Weights of a small GPT-style language model, trained from scratch on English Wikipedia: 3 heads of 128 (1 for keys and values).
MLP neurons of a small language model. Each row is named by its layer, matrix (gate and up: input weights) and neuron, and shows model dimensions 16-111. Each number is 500 + 25 x the weight over its row's rms, rounded and kept within 0 to 999. Numbers have three digits each. A neuron's up and down rows have the sign that makes its largest values positive.
After each neuron's rows, "fires on" lists the tokens most often at its 100 highest values on Wikipedia text that the model never trained on. A number after a token or word is its count.

L3.gate360:494477560504474504468523445467446506488497486477485502534488499498538472539529492457537499507493536503511482515530511463508516514532470497528496556531487486458496493509457527528511503520480549507528485526487507509469503477482515521469501527518532452463444507514462482512505487486521481512
L3.up360:548460502495475480484499514474513468508516480520492511471505479491518532497497496524514521478524514537492489488515480496489525515479491484520474465525505524455477535518517532498492480527484524497468500511505468469486480421500514492527546489482503529493520478508490506528484511510499567471
fires on: " as" 29, "h" 7, "st" 7, "ans" 5, "g" 5, "s" 5

L4.gate919:480553516507510474503517546452453497487475511479496514502499435504506510506466484495520535526514489531502518494546494482499505460518494521499450500516470475505499534512471512527539512487504529511513480532457507508486506485464534492479482514522511503469497446496492500524540480523535473492
L4.up919:511518538463537520506521495496498509524507502489497484489507478506520487486491502496496493535457483531528478486495522491519505507521517457510518506535476539544470489503489488531468474502494474524486497543474495473475474506514544495439498525485494562495491477477505479485473500471472513524
fires on: "s" 14, "th" 10, "y" 9, "d" 8, "h" 6, "ed" 6

L3.gate544:506536522497469531480489521511508481514478504527516519483513499531486542504534480552538506468499497481524515479453528479506514495474495474515490555508492504537507485484455510496483525494482534491534467518505509519510513519485512503531513499500466496521504497506517508507457478496490495546
L3.up544:513501497513449484521463511436520488451462487499478482488502515477501510524519482543480458467522493471549491519506540522547501530556469488507516500495513491477532493515499471502457533536488480503462483515481516509501481446539500469507464514517498503489434522458442538536518529494470501522
fires on: "on" 23, "ac" 10, " only" 9, "ell" 6, "igh" 5, "e" 5

L4.gate287:493531454517470514549516474548495500490479492499500461506489516486509501528522544550527505497512476456510520515553479481491498520552504508511491478497518504509470463469459495500513509529509513528501503522506550507521524499467482526479518525492443498527484488502516507462490525457473505567
L4.up287:529497561542522519523518505470499532503490514477483508471440496506488535513532524513481493526505487454477522513501462469527521514479493494508543479465494524488517544565513482512519525487456516504504499513498539518499509447517517474497499514494536491480471500484536483487533497514516469525
fires on: "M" 19, "ab" 15, "m" 14, "-" 7, "-M" 7, " m" 6

L3.gate943:530559494488512525458472511480498516509533541517528541493456508496453503491484473520495521519524514498486537422468548480492540526504563442534466528526521510476516495511493490478477531502481516524529465504506487507501476482455493473507462491514511491487489452493541495507519471534499506513
L3.up943:554531521538474440490501566505511521476473519498529458492495469499496508505535505487529495539470465495485500513535502516496512534533480519487510510536538537515477484461491516488516466485523498507502509525488492499491511517506518486511518495536499445515466561502481438464528517487490524491
fires on: "h" 19, "y" 15, "j" 10, "u" 9, "ar" 9

L3.gate792:507504500489531481512482500539537450466502524510534489448504509547521527523491495500512494490473521463490466507476498487540564521500549504482491494514506500523543480490508508483499457477470465527530513461547531539492530493502503511456568494499514509523427493487511526452545514460500528484
L3.up792:512500494428463518502488466524517526509470499499503507518457519500474499488535500515464496492475489520557513509458529524525530479503497484505517493515550500504498506504477534511476490550490519463485511487453479493500532481451544510523463518503490508546463536504493466507509499460547529475
fires on: "p" 22, "m" 15, "in" 12, "ac" 6, "ma" 6, "uel" 5

L3.gate336:473498539461522507494500506470500489502471551518527505513479519482497511520518493506487521498473493506446492488529519518500509498508522453512518524512499531505514498461500477531511492494536438531440463521500478503505497473475557496498447485508529465503486442479534487499495478466501520527
L3.up336:474509482566489493490512531479494484492467493537511486534537491482482503537495507525477462496470472504501499523471515429462519496502492469483483479521474498513520539482507472494475492503548484496499522512475476505535504518481497480471478478480494481524455496474493447547448517507461549534
fires on: "in" 35, "ars" 10, "ar" 6

L3.gate647:491525495531569519515476512507507438469508518522488499472464510484495536500532489498460523468509520522501498539494476461540551518490513503498497503535502507531508487562461475501492453472518468517508495517520502503500527485476519482496492505537507516511470488496526509498492500450471509502
L3.up647:477501480532505479555507532464511496513499475515443491536483486527529483487479480497491548506511483554515484544500511476503541471535504566485504512520502482512517490518525521511461526503488447506499526466487526516530466480531520456500509482522504466525506484525519469546474518462487516496
fires on: "h" 38, "in" 7, "m" 7, "ter" 5, "us" 4, "s" 4

L4.gate957:549535459487500492510507484528505484519476505504535525465475524531481519542483557495476533460487510465487507449489531514530519478505516508505482530507482497500471535494517479520484511496508547488478469444513489488478495514493503518489517494517549486459485466528509478561486481508529483498
L4.up957:539499486534524477488582543546501499534485485524533509521448494499461497535512500471514470480486493468543503510529476499477549490528504499487439459523495516455503482537563492485509525474461514484534505516495496528546504539505527504480474489553475486455534515467509515521488518532476479475
fires on: "an" 11, "8" 11, "op" 10, "9" 8, "7" 6, "5" 5

L3.gate180:487494522563543504537515541490484505482484503499525508497496499560473510485501539481529531517484491482493473533493496469485486540498533509500512545505465501501567514540469483497510516493515507524503492493476529514480504474454508488485544478514504501490467430498537522524463438443495538474
L3.up180:563473528526490488505515531457523503446435484475491515485498488483458497519515529478487515531538492511519497565467482506531484491482487472518524516462511528496502466517518480523544508536510521502512465492483548503516504503497489497531437530455470503454471478514471452545469463510493498545
fires on: "ill" 27, "ell" 14, "u" 10, "iv" 8, "b" 8

L4.gate952:522510501462514519497542545493498474503487537456486493555496431481574488539492513469485543520495514460478496509463489483534498462496510505503480494491501504519487493531534493530527512471496452481484507508483527490498526511482524459539515512465476489510480505489536469500534494482509474513
L4.up952:519489500512497511512499517524506533459512519522514524575465539477526525463507518525479523479528481511495519496510523496516495487524509500544466463492445468526500512500502503488520471487521494498507500474482486517495489545551536516485481499488501485517503516495549497535557488505450473458
fires on: "a" 10, "ill" 9, "w" 9, "o" 8, " are" 8, "h" 7

L3.gate9:501512478540542526501505527480474450534446570492502471520477476540512477464527495477542517506519471551509445487494500523517509517484538478474460524518485474501512490498461510512472496512507501542500503532473468520509533513479488508485522488524522495482479488497507487497484527478507504496
L3.up9:477504489456476507505508534463462509541485473500475476545485523467482461537533509496551481518493494496473468498541480482495523408475499481546484504506507462495439509496494481530497499503493526499493490480555489465494492515431510500459470490471466559503465511480501503526498486488498503522
fires on: "ie" 27, "ot" 18, "y" 9, "og" 8, "et" 5, "d" 4